config = dict(
    n_layer=15,
    n_head=4,
    activation='tanh_gelu',
    norm_eps=1e-05,
    bias='all',
    tie_embeddings=True,
    parallel_block=False,
    init='normal',
    lr=0.00647,
    grad_clip=0.5,
    schedule='wsd',
    batch_tokens=[8192, 16384],
    seq_len=256,
    doc_mask=True,
    dataset='wikipedia_en',
)
MLP neurons of a small language model. Each row is named by its layer, matrix (down: output weights) and neuron, and shows model dimensions 0-95. Each number is 50 + 15 x the weight over its row's rms, rounded and kept within 0 to 99.
After each neuron's rows, "fires before" lists the tokens most often just after its 100 highest values on Wikipedia text that the model never trained on.

L10.down317:40 60 27 56 69 39 71 39 85 50 54 32 38 43 36 52 29 44 54 65 67 76 50 44 38 44 60 45 28 21 42 58 67 52 30 58 56 39 38 65 57 71 42 50 56 57 40 45 48 53 76 72 56 54 45 23 61 35 87 44 71 68 63 44 54 56 80 56 59 38 37 66 80 39 51 37 50 12 45 42 49 49 27 33 43 36 46 57 51 49 40 68 72 46 55 41
fires before: "==", "The", "In", "===", "H"

L11.down161:45 63 54 59 42 52 77 23 40 56 70 60 43 62 48 44 51 55 55 34 56 45 42 60 46 62 61 39 59 41 34 75 50 55 53 41 49 59 71 56 52 36 58 75 40 41 45 45 74 39 35 49 58 43 42 65 68 50 84 81 21 45 04 62 24 68 37 57 51 24 53 51 56 42 73 77 29 64 39 68 58 48 63 34 41 35 46 46 54 54 46 48 69 57 58 30
fires before: ",", " he", " she", " the", " it"

L8.down593:63 12 54 57 39 47 37 40 54 52 38 44 33 65 50 15 34 40 31 58 42 62 69 36 76 64 59 62 38 41 34 32 53 58 27 38 65 62 41 78 55 62 36 49 57 46 50 39 37 61 32 54 63 62 64 40 37 52 33 57 49 38 57 57 52 54 36 71 46 40 45 27 54 73 71 51 67 32 78 62 43 59 15 36 38 72 44 62 40 51 88 75 63 32 48 65
fires before: "0", "2", "9", "1", "8", ","

L5.down289:48 62 42 58 44 32 56 44 55 56 44 41 60 56 44 58 53 59 24 36 19 56 49 32 40 46 64 45 60 82 66 43 37 38 32 29 55 51 51 83 47 67 70 32 44 30 31 65 55 42 43 71 17 53 49 40 57 73 30 46 40 58 48 11 49 51 44 71 39 53 68 51 59 74 46 63 72 63 45 63 38 75 49 48 39 28 81 26 40 23 45 41 36 53 53 86
fires before: "9", "6", ".", "8"

L10.down209:27 52 64 54 52 43 46 45 39 56 39 26 18 47 58 41 54 65 67 36 44 46 42 67 41 22 54 27 60 30 49 60 49 62 60 56 26 48 44 66 32 44 61 58 35 44 52 47 66 62 45 66 70 40 63 49 55 31 82 79 41 29 10 40 42 48 23 66 27 32 48 64 52 60 41 64 49 47 54 68 73 36 39 76 64 51 24 52 66 71 47 51 75 54 69 19
fires before: ",", " she", " he"

L11.down243:52 26 47 40 13 59 53 34 54 48 48 33 31 39 47 38 19 45 40 45 49 54 72 42 42 62 68 30 78 35 54 64 65 48 55 47 62 27 53 59 55 60 68 48 53 53 29 19 27 40 75 50 63 69 39 37 57 31 54 44 79 29 62 43 68 56 38 51 56 39 40 64 58 35 62 40 52 41 64 25 66 46 00 16 35 25 46 56 42 52 64 46 58 32 65 28
fires before: " ", "2", ",", "1", " of"

L3.down509:59 53 54 29 37 67 38 35 27 51 58 65 65 51 42 71 55 73 52 52 53 44 81 83 39 48 29 41 81 63 49 37 74 83 52 42 41 21 44 57 49 61 53 56 60 75 38 40 26 37 42 44 38 66 69 81 60 54 44 60 46 44 16 43 41 52 48 51 35 58 47 63 21 72 15 49 06 26 72 38 81 59 56 29 37 71 45 73 17 42 40 70 62 54 28 42
fires before: " |", " /", " |\n"

L10.down247:52 74 51 58 35 43 57 60 63 67 66 71 51 43 52 31 58 45 63 71 46 81 14 56 47 49 62 63 26 44 33 40 60 33 36 26 54 39 51 59 77 32 79 41 12 52 42 19 43 40 67 49 58 54 40 51 64 86 52 57 77 56 46 68 37 35 50 43 44 80 54 59 77 64 61 73 37 52 45 36 43 54 45 36 46 60 49 61 62 27 58 18 57 44 27 77
fires before: "1", "3", "2", "9", "6", "5"

L6.down394:30 56 62 72 24 35 51 40 52 60 55 54 24 42 56 46 65 55 59 69 21 76 39 37 45 85 23 65 47 38 54 66 78 56 70 38 27 61 51 48 39 56 73 46 58 56 54 55 64 52 73 52 60 66 23 50 50 43 36 52 39 49 63 65 44 34 44 28 50 44 54 23 57 43 71 55 17 62 50 54 62 39 60 39 64 37 58 51 45 32 40 60 51 19 49 73
fires before: "0", "2", "5", "4", "6"

L10.down268:51 61 58 21 67 43 68 41 82 79 31 43 99 61 29 59 72 40 36 45 53 75 55 31 48 29 62 43 35 53 49 70 34 43 68 61 69 48 50 54 62 39 46 46 40 29 52 47 64 22 52 60 43 32 59 44 23 48 42 48 69 56 37 36 49 18 73 63 40 44 32 53 50 18 44 57 67 73 40 70 56 63 56 36 54 65 34 37 44 44 44 32 43 45 58 50
fires before: " the", " a", "-", " that", " an"

L8.down615:76 43 45 43 75 25 36 55 70 58 26 48 26 51 47 83 28 53 30 55 50 90 38 48 37 32 54 48 63 20 38 55 54 50 34 36 59 46 61 70 62 41 58 62 69 35 28 59 41 56 71 67 48 57 62 57 53 25 52 48 56 48 70 37 38 30 69 40 63 51 57 39 64 46 38 10 73 23 59 58 41 54 23 39 60 41 65 43 38 48 42 47 48 44 27 35
fires before: "==", "The", "In", "===", "On"

L8.down369:65 66 60 34 59 61 53 56 44 54 33 44 77 42 51 69 19 44 43 51 56 44 39 49 48 56 50 54 73 53 53 36 41 76 33 54 75 58 59 39 45 38 40 57 54 37 46 52 29 23 45 42 66 72 45 54 50 67 66 70 69 30 57 29 32 49 38 49 53 37 43 22 51 27 44 27 20 39 41 65 23 48 57 49 54 78 45 39 37 51 44 34 38 62 17 51
fires before: "1", "2", "0"

L8.down198:40 63 44 39 73 58 35 37 47 39 61 37 44 68 58 70 39 56 27 59 35 47 63 39 64 37 65 63 49 25 39 75 45 44 54 51 24 55 35 45 45 48 44 73 45 52 40 65 44 36 70 48 76 54 84 64 36 79 76 67 64 43 55 23 53 40 37 25 46 83 59 70 70 59 04 35 40 33 41 58 41 53 48 60 53 62 35 52 36 46 34 46 45 45 39 42
fires before: "2", "1", "0", "9"

L10.down562:41 48 47 54 44 50 32 45 54 78 53 42 76 41 47 60 68 16 29 37 54 46 48 56 40 49 47 36 55 43 19 33 58 65 36 69 35 28 42 55 59 40 33 61 59 58 67 49 56 33 27 69 65 25 66 56 69 45 42 38 51 33 74 55 43 33 28 40 35 56 48 55 27 72 49 72 60 43 42 48 37 53 59 58 57 61 58 31 69 62 69 32 42 37 44 22
fires before: ".", " |", "′", "″N"

L11.down66:50 62 50 43 71 36 56 46 51 43 76 86 40 62 50 55 25 62 70 56 40 18 23 62 67 36 48 54 69 66 55 51 53 59 47 56 60 57 82 40 47 59 57 75 27 40 51 55 49 40 44 24 37 56 34 46 74 34 42 66 45 29 52 46 47 59 51 41 31 68 49 48 65 36 75 50 40 58 36 44 26 31 64 58 49 24 66 70 41 62 45 42 53 35 09 61
fires before: "1", "2", "4", "6", "3"

L3.down17:36 46 24 59 70 25 36 38 75 32 39 40 61 62 40 54 45 36 52 42 32 55 33 45 50 09 19 79 67 69 73 74 41 34 54 40 56 44 43 55 67 54 43 49 35 51 51 84 15 55 68 52 45 42 45 60 41 52 54 80 62 52 67 34 51 37 60 50 52 48 63 55 55 49 39 40 52 26 40 84 44 48 40 65 41 36 55 47 58 42 72 37 37 72 70 72
fires before: "1", "2", "6", "3"

L10.down508:33 60 28 57 52 67 43 93 64 51 53 67 25 54 58 49 37 53 21 37 33 45 61 48 63 51 31 51 59 55 39 53 33 49 65 59 43 63 45 35 49 46 44 31 37 41 56 54 45 65 62 33 33 63 91 33 55 27 38 63 59 40 63 50 27 27 30 49 59 65 45 47 55 37 55 51 56 52 34 55 04 49 64 83 58 40 84 39 45 42 42 37 68 69 62 65
fires before: " |", "1", "3", "8", "2"

L8.down91:46 43 65 55 58 65 58 30 63 48 23 22 14 31 56 21 58 40 50 66 42 63 52 29 29 46 38 32 51 52 81 48 56 45 80 53 50 59 56 55 67 46 64 67 56 47 55 54 43 48 64 54 66 39 40 28 39 72 61 52 30 66 64 61 36 57 55 45 39 26 66 40 81 48 26 80 56 19 38 46 24 53 72 43 64 55 39 76 62 40 62 58 50 27 41 56
fires before: "1", " ", "2", "5", " is", "0"

L10.down14:45 46 43 71 44 25 52 34 52 61 23 70 75 44 42 73 36 46 41 39 39 45 65 34 53 48 48 50 67 56 49 72 55 71 37 15 79 38 46 49 65 25 43 36 72 48 51 67 42 47 37 51 18 50 26 22 45 36 66 46 71 67 61 46 34 70 71 57 75 59 69 28 51 60 30 40 33 55 38 42 57 40 64 57 51 75 51 44 62 35 58 40 48 60 36 40
fires before: "0", "1", "2", " (", "3", "6"

L11.down72:44 43 46 49 63 71 72 72 47 31 48 37 72 54 39 43 64 35 36 10 46 60 40 35 39 20 55 51 35 64 61 70 48 20 49 38 25 39 67 69 45 44 52 82 41 65 39 57 56 77 49 65 29 37 38 44 61 33 49 50 35 49 58 52 47 75 52 47 60 50 51 34 45 60 49 58 56 49 30 54 27 78 46 65 31 30 67 55 55 45 75 28 52 31 69 34
fires before: "9", "8"

L3.down574:38 61 62 71 79 68 18 55 66 53 56 23 26 40 90 66 71 30 53 27 47 58 53 61 45 51 35 51 56 60 53 67 51 34 39 84 19 32 42 41 49 41 40 43 59 65 54 41 37 41 73 39 73 48 36 68 56 45 54 58 62 43 64 79 60 63 83 48 33 48 06 51 45 57 37 30 61 47 33 27 35 44 80 57 41 48 64 58 28 24 53 54 48 43 27 53
fires before: " |", " ", ":", " |\n", " ("

L11.down428:31 80 44 31 59 69 56 51 43 25 66 43 69 26 59 69 39 57 56 54 21 35 46 55 66 65 42 89 56 52 76 71 55 32 45 38 49 57 25 50 71 30 65 54 49 60 40 36 50 30 53 63 65 54 47 60 39 58 51 47 38 42 58 22 35 53 50 58 58 41 49 50 62 29 30 41 40 12 21 85 63 22 40 41 59 68 27 49 48 43 52 61 30 34 41 62
fires before: "2", "1", "0"

L11.down371:60 48 41 66 51 58 53 49 54 47 47 32 46 54 66 78 34 48 11 56 40 33 28 36 76 69 39 46 56 37 60 53 36 51 67 78 40 53 59 42 54 47 27 70 37 51 44 52 60 51 86 50 60 26 46 30 74 18 77 58 62 35 45 51 40 28 64 67 55 43 44 22 68 55 46 33 27 59 35 69 24 31 40 86 70 34 64 65 21 26 49 27 46 44 63 43
fires before: "2", "1", "9", "3"

L11.down73:51 57 40 49 77 46 46 38 67 12 56 45 74 47 87 61 46 43 72 62 45 66 69 33 35 35 36 79 64 45 13 66 36 67 38 33 74 52 37 67 69 33 55 47 74 54 49 54 42 67 42 61 64 26 55 70 50 21 83 69 67 59 67 36 38 53 56 49 69 37 79 27 53 29 36 22 76 51 31 68 47 53 36 49 38 65 45 60 54 49 48 43 22 57 61 32
fires before: "2", "1"

L5.down552:67 26 41 31 50 69 37 49 64 60 43 48 35 44 47 70 44 21 35 37 54 41 63 56 46 39 49 49 65 24 50 70 56 43 39 48 66 49 49 61 42 43 53 65 52 48 49 62 44 38 50 67 60 72 51 73 41 52 55 70 56 31 46 31 47 54 76 54 44 25 57 45 61 67 34 21 42 47 41 51 35 68 84 32 64 74 41 20 68 48 92 37 75 47 59 69
fires before: "2", "1", "0", "9"

L10.down113:50 62 46 68 91 65 69 43 46 62 75 41 30 37 40 51 34 70 25 39 33 34 17 35 34 43 76 28 42 45 55 54 30 30 69 57 47 48 53 07 61 55 52 60 64 53 75 42 05 65 38 38 23 60 25 57 66 44 52 77 47 27 47 36 30 70 40 58 59 57 53 56 45 76 68 42 67 44 54 60 47 43 57 64 56 41 58 76 49 55 70 22 67 43 19 51
fires before: "2", "0", "1", " |", "3"

L7.down480:74 55 43 41 72 38 46 24 46 45 67 29 50 35 72 44 42 22 43 40 45 39 75 57 57 35 52 47 74 43 48 51 52 46 58 50 47 15 79 48 57 26 73 61 51 71 59 49 36 32 59 62 64 79 43 72 53 33 30 69 68 27 46 73 59 48 42 47 57 47 19 84 43 24 46 48 70 64 37 68 30 74 57 52 29 61 42 61 42 46 46 64 65 64 37 54
fires before: " |", "%", " ", " m"

L8.down407:38 52 55 06 37 53 36 38 51 42 59 65 18 27 51 50 70 39 76 52 61 54 57 73 44 51 42 54 46 46 64 74 35 56 47 67 45 42 79 41 29 46 66 34 55 56 64 64 52 83 21 41 57 48 58 48 60 49 42 59 28 50 34 42 41 56 35 52 68 18 47 75 49 81 64 32 49 38 51 53 53 31 60 40 61 85 57 67 74 39 36 32 52 50 49 50
fires before: "0", "2", "4", "5", "8"

L10.down23:47 70 35 53 47 62 48 46 64 66 62 20 30 64 52 77 41 74 52 46 46 67 52 43 51 87 51 71 43 57 80 41 41 41 36 53 49 31 50 92 36 60 48 52 60 40 76 53 30 50 34 72 74 70 60 29 38 28 36 42 40 35 65 48 69 43 19 63 31 47 50 49 71 58 41 50 65 51 48 53 36 60 39 29 27 33 31 47 52 57 69 49 27 29 75 37
fires before: ":", "5", "2", "1", "6"

L6.down243:54 49 32 56 33 70 31 28 60 65 76 55 07 45 42 28 31 41 44 59 38 67 58 34 40 65 55 55 59 39 34 71 62 43 59 65 35 71 75 58 50 22 46 59 38 34 56 45 54 53 72 42 75 51 53 52 59 46 39 40 43 42 56 68 44 18 51 64 48 60 52 33 82 70 62 61 32 40 37 67 57 46 53 48 56 55 64 55 14 64 30 47 45 82 52 55
fires before: "0", "9", "3", "2", "4"

L10.down570:28 61 35 50 28 49 57 31 45 42 55 52 21 28 64 29 56 77 43 48 30 64 18 67 37 28 38 73 56 64 43 76 48 61 40 29 55 41 47 54 55 81 28 92 35 41 57 40 58 44 46 49 60 68 53 64 84 48 45 52 38 53 39 47 38 49 51 35 60 63 64 41 62 25 88 64 41 70 38 55 53 60 53 15 46 51 42 48 72 67 44 59 60 65 51 36
fires before: ",", " the", " it", " her", " him", " chart"

L5.down444:43 77 50 58 62 73 55 49 53 23 60 66 72 73 39 33 45 33 28 36 64 19 53 15 46 44 28 64 63 62 42 86 54 42 63 68 76 61 36 66 44 45 37 32 55 49 68 55 36 62 62 41 64 73 34 63 53 46 40 47 61 29 65 63 58 78 41 62 63 43 48 38 41 46 70 37 61 50 49 84 16 39 51 43 32 58 72 44 16 26 35 44 49 41 51 73
fires before: "%", " |", " (", "2", "3"

L11.down237:72 47 57 45 40 23 43 33 76 56 38 58 66 51 60 54 48 45 59 24 24 38 34 57 28 27 37 69 59 43 57 66 81 54 39 36 28 50 20 59 64 50 52 37 23 74 40 56 42 44 55 43 34 55 61 75 56 64 47 41 38 46 18 64 39 22 61 53 63 53 81 57 31 56 80 56 24 55 36 53 50 26 69 57 45 00 31 37 52 40 41 42 48 43 22 74
fires before: "1", "2", "9", " -", "4", "8"

L11.down307:65 46 42 54 57 54 60 26 78 37 52 53 65 39 42 55 52 65 98 49 49 33 39 71 60 31 58 26 53 47 44 36 61 74 52 45 38 53 83 41 52 58 63 35 50 70 38 74 23 53 38 28 36 25 57 51 68 57 50 46 54 33 66 65 58 53 95 53 49 62 46 48 47 25 60 32 45 44 30 61 39 39 51 77 45 27 52 28 42 55 30 50 50 49 31 58
fires before: "1", "2", "3", "5", "4", "6"

L4.down236:31 52 51 79 86 36 46 61 68 40 54 16 58 48 19 60 63 60 80 47 43 35 24 49 71 36 91 45 47 60 41 60 31 35 79 42 60 41 34 25 54 67 65 55 62 47 37 76 36 43 49 52 40 54 44 59 49 74 52 39 45 61 48 45 47 79 45 69 47 56 38 64 77 42 35 59 51 48 41 74 72 46 62 64 21 12 57 40 36 30 57 51 49 52 48 64
fires before: "1", "3", "2", "4", "7", "0"

L7.down317:52 44 59 53 51 41 43 45 45 42 52 43 52 65 37 65 26 49 33 40 28 65 52 51 73 42 35 55 56 69 52 31 54 59 39 60 80 39 59 38 53 51 62 52 60 65 17 57 41 45 55 43 33 53 75 82 52 58 72 43 45 48 49 66 44 86 41 47 82 48 85 54 12 67 57 16 42 45 52 38 36 37 46 59 45 54 61 20 46 24 52 36 42 44 28 48
fires before: " (", " |", ")", " in", " |\n", " to"

L8.down76:73 19 52 38 53 50 43 51 49 70 45 35 30 71 64 56 42 42 22 23 46 27 88 62 45 56 22 33 82 46 57 36 39 68 68 60 42 43 72 63 68 81 60 43 50 57 54 57 33 35 25 74 48 34 52 38 44 41 57 59 65 30 53 51 58 63 43 33 28 76 49 73 73 48 36 48 71 46 62 39 25 75 45 58 57 52 38 61 41 30 61 56 69 35 50 64
fires before: " ", ",", " |", ".", "′"

L4.down335:61 89 60 44 74 55 64 39 56 67 56 33 43 31 52 51 54 59 59 35 52 64 47 50 55 58 70 48 55 35 49 48 54 50 52 61 75 62 36 14 58 35 74 67 64 68 34 43 51 17 42 41 26 47 38 51 61 60 50 39 61 22 53 36 31 68 62 27 46 76 34 60 50 28 39 54 57 30 36 40 61 46 69 66 50 73 34 51 55 65 50 53 46 37 26 41
fires before: " |", "2", "1", "3", "9"

L8.down420:33 60 58 48 70 45 41 33 40 56 54 70 41 48 36 60 53 55 40 51 58 43 55 45 62 41 39 50 55 54 56 46 76 47 61 50 57 29 44 35 63 37 61 79 72 56 65 55 30 37 48 41 56 51 60 84 58 39 49 45 30 26 60 03 29 50 51 44 64 33 42 59 54 47 20 29 49 59 30 53 81 41 30 53 57 65 68 29 69 60 21 25 85 68 36 60
fires before: "1", "2", "0", " |"

L4.down565:36 40 56 25 33 61 54 65 64 36 47 62 67 38 38 85 84 65 51 58 50 56 24 55 47 64 20 70 58 50 53 61 27 39 45 58 24 43 61 50 60 31 43 45 61 40 25 48 62 59 52 43 66 43 53 47 54 52 30 80 37 46 29 51 32 45 67 53 52 47 36 40 52 39 62 42 52 49 38 59 43 34 57 65 43 44 45 26 65 59 33 17 26 40 31 88
fires before: "0", "5", "2", "3", "4", "1"

L5.down202:73 54 54 38 74 61 48 33 43 45 25 41 59 30 29 69 73 37 72 50 26 53 43 47 64 21 44 51 50 64 71 70 53 41 59 40 60 51 49 47 42 00 55 68 78 56 55 62 36 67 52 42 61 44 41 75 70 46 63 44 47 65 46 42 57 30 65 53 51 31 41 11 45 68 44 29 47 54 34 76 48 59 41 64 59 45 38 49 28 46 54 55 65 37 64 61
fires before: "2", "1", "0"

L4.down272:17 50 33 56 69 34 13 57 56 53 54 45 43 51 51 42 54 26 36 19 46 33 56 25 53 22 36 57 59 76 43 57 43 54 67 59 74 51 51 80 67 37 54 61 60 40 64 21 28 43 64 69 55 33 49 27 38 72 57 32 38 53 50 71 91 37 64 78 53 26 46 46 51 60 47 36 18 57 71 55 37 39 32 49 34 56 52 44 17 48 54 56 49 62 60 53
fires before: " ", "0", "1", ";", " —", "2"

L10.down581:52 35 55 50 53 59 55 56 67 44 53 33 72 50 23 39 65 26 43 51 45 65 64 67 44 20 39 60 24 56 49 61 44 28 36 68 55 42 68 71 47 71 53 36 62 39 52 45 51 60 47 49 50 68 36 38 48 59 42 51 65 52 56 63 42 56 39 21 77 34 59 44 62 83 73 65 51 46 41 54 23 52 72 47 38 09 58 11 62 41 75 44 68 43 27 47
fires before: "9", "8", "7"

L4.down331:44 76 48 38 51 50 35 44 52 84 41 30 84 57 49 61 84 40 58 39 30 60 64 41 50 37 70 66 65 29 36 45 54 38 73 63 59 53 59 53 44 45 44 51 54 63 59 78 45 34 37 39 70 51 31 68 45 49 38 48 58 86 45 53 57 84 20 26 44 55 55 45 49 47 39 28 48 44 30 72 66 59 41 57 48 60 50 13 61 66 49 36 44 62 52 60
fires before: " |", "0", ".", "7", "b"

L4.down564:24 50 31 52 82 46 86 49 32 62 52 63 89 70 42 49 27 35 59 34 55 38 26 50 55 46 79 42 54 38 57 26 31 43 56 64 76 66 50 10 53 69 37 59 39 52 52 70 54 56 71 43 66 41 37 67 57 41 39 34 54 54 60 28 38 46 69 20 70 69 36 58 72 44 60 40 29 42 66 51 64 50 46 36 44 25 69 50 51 60 60 31 38 32 44 53
fires before: "2", "3", "1", "7", "4", "8"

L5.down366:13 61 36 63 49 63 49 51 49 60 58 32 47 45 56 31 40 51 48 32 61 48 56 38 28 37 61 77 44 61 66 73 32 35 45 41 69 65 40 71 29 49 52 60 32 59 36 41 49 31 56 69 46 37 47 37 55 52 66 80 28 66 44 56 53 52 46 75 58 45 65 14 56 65 69 62 67 67 85 38 45 30 28 46 54 67 68 41 42 58 26 48 56 49 68 37
fires before: "0", "3", "4", "1", "5", "2"

L3.down426:66 60 62 38 41 45 49 33 54 76 50 59 52 50 57 42 66 22 30 70 66 54 58 41 45 28 55 29 68 69 42 20 39 51 48 75 67 40 35 47 67 54 56 59 58 67 32 29 45 42 35 66 43 39 75 50 28 56 62 43 39 57 43 65 85 45 73 27 54 77 45 45 37 55 36 39 50 31 76 37 40 53 67 45 30 75 51 61 37 43 14 64 20 58 37 56
fires before: " |", " |\n"

L10.down586:37 91 46 50 41 46 55 56 53 53 47 41 56 48 33 54 76 50 33 63 43 56 49 52 51 22 61 62 43 22 41 40 60 61 60 57 63 51 31 56 64 68 59 46 36 62 69 33 63 45 47 76 39 65 61 31 35 45 52 43 48 67 35 43 41 49 16 52 46 86 43 40 72 05 36 45 47 45 57 40 55 44 66 70 63 24 77 69 50 25 34 53 53 59 68 48
fires before: " that", " the", " a", " his", " to"

L6.down30:46 58 40 51 48 14 51 63 52 38 41 44 53 80 39 72 52 31 34 34 49 43 40 36 36 20 63 39 46 51 38 69 42 61 47 47 58 38 71 95 48 59 64 61 58 55 40 57 55 79 45 60 42 47 62 58 67 40 15 49 60 32 64 24 54 49 59 47 29 53 63 77 59 61 21 42 48 71 59 72 50 62 64 45 47 31 72 37 66 46 57 65 55 34 78 80
fires before: "9", "8", "0", ".", "7"

L8.down231:67 33 36 58 39 44 48 50 44 16 50 36 65 74 16 55 28 36 45 47 62 63 55 37 45 26 61 35 31 27 73 57 55 41 30 59 61 37 25 39 39 33 43 52 49 37 30 20 53 53 65 85 64 56 65 62 59 45 84 37 54 45 51 44 35 38 33 46 45 30 59 62 47 68 44 54 45 53 32 67 56 69 48 42 58 50 51 14 57 71 50 74 54 40 43 33
fires before: " ", ",", "9", "1", " January"

L11.down416:40 76 27 43 59 54 47 55 53 44 53 36 74 62 39 52 36 56 58 46 64 73 29 36 39 76 51 84 62 52 33 61 48 55 34 46 67 54 44 24 61 13 59 85 49 43 53 46 52 74 57 45 60 38 94 72 48 38 86 58 46 33 38 58 27 37 71 36 49 50 41 47 51 34 32 34 34 23 37 66 44 35 27 32 38 76 61 46 32 58 50 55 39 56 61 67
fires before: "0", "2", "1"

L10.down626:71 59 38 76 46 59 65 40 44 33 49 55 46 47 03 35 49 66 77 20 64 56 41 42 58 46 47 65 41 32 53 40 43 45 32 33 60 35 41 52 53 62 54 47 44 62 32 45 38 64 41 51 50 42 44 54 21 37 45 64 30 58 30 56 48 44 42 60 51 68 29 62 77 52 54 42 44 40 65 30 38 50 32 45 56 75 36 34 24 45 68 78 69 64 48 84
fires before: "0", "9", "5", "4", "6", "2"

L11.down212:49 45 49 29 64 59 66 84 42 57 49 53 36 27 84 45 67 67 28 16 68 39 30 25 51 45 60 79 39 40 51 52 50 23 42 49 27 55 60 26 12 40 63 58 38 72 56 62 53 37 83 42 26 39 44 50 42 63 61 29 51 38 44 59 46 42 62 67 32 71 66 51 48 52 77 21 57 58 36 69 49 69 36 46 41 59 39 58 43 67 32 38 55 48 55 62
fires before: "0", "1", "2", "9", "3", "."

L8.down438:28 51 54 59 41 65 65 59 52 50 32 64 47 57 55 47 49 71 40 41 58 62 34 38 34 40 48 34 56 34 43 66 32 77 50 54 42 58 58 59 40 57 45 66 20 31 50 36 77 49 76 52 81 31 54 42 54 65 66 91 36 53 25 44 55 46 29 59 45 20 43 67 66 40 47 55 36 77 39 43 87 44 44 61 50 49 45 38 53 48 27 70 46 56 52 29
fires before: ",", " he", " she", " the", " there"

L8.down244:62 59 71 52 37 68 41 56 49 37 46 89 44 45 33 57 67 28 67 35 62 23 41 88 40 53 24 63 59 74 41 65 37 43 42 37 38 40 63 52 40 45 62 47 47 47 56 32 74 57 27 52 66 69 32 31 48 30 38 77 55 32 63 37 53 68 67 43 70 25 41 52 48 48 84 30 40 23 35 35 36 28 82 43 29 31 35 33 44 43 39 45 34 61 38 74
fires before: "0", "8", "9", "4", "1", "7"

L8.down442:67 39 73 49 43 51 61 48 50 55 52 33 64 42 32 11 38 13 57 41 70 48 52 39 56 54 40 61 60 42 36 50 60 57 55 79 49 45 49 41 32 41 37 59 21 91 66 49 44 53 87 50 27 52 51 55 72 54 52 56 58 35 44 99 67 73 64 57 50 54 38 52 44 36 59 50 55 59 59 22 26 50 42 67 39 80 75 62 36 50 53 42 60 37 43 34
fires before: ".", " |", "6"

L7.down582:34 55 76 70 42 59 49 43 72 51 39 53 46 29 63 56 59 48 51 43 42 26 39 52 44 44 46 64 42 68 71 54 53 34 57 50 43 34 49 58 57 30 62 31 54 37 65 45 40 58 42 46 57 87 51 41 27 36 83 68 46 68 51 29 67 44 34 52 52 01 35 39 44 74 44 18 19 58 54 52 25 57 71 44 38 57 35 24 63 43 62 57 64 43 49 72
fires before: " ", "0", "1", "2", " |\n", "3"

L6.down546:31 38 42 65 43 65 53 26 27 54 66 27 56 30 29 82 52 28 73 60 46 46 53 23 52 39 70 48 39 78 57 73 50 58 55 74 33 62 48 46 60 36 53 56 59 51 38 54 42 62 49 74 74 48 60 43 77 49 51 40 30 46 67 41 31 52 63 51 65 25 61 23 47 54 46 54 38 23 29 74 43 56 36 46 57 55 44 56 44 75 53 36 45 49 36 39
fires before: "9", "1", "0", "5", "8"

L10.down47:38 61 65 32 42 31 42 41 29 50 44 53 56 34 73 40 36 30 57 57 56 50 69 37 24 46 48 41 50 73 72 29 62 53 19 70 65 33 32 69 44 51 53 45 43 45 54 46 45 13 68 64 57 46 50 51 70 33 64 38 92 63 66 60 42 51 55 53 48 65 45 14 41 46 32 44 48 33 43 31 46 73 29 50 46 69 30 48 26 52 75 43 46 50 63 41
fires before: " |", ".", " |\n", "|---|---|---|---|---|---|\n"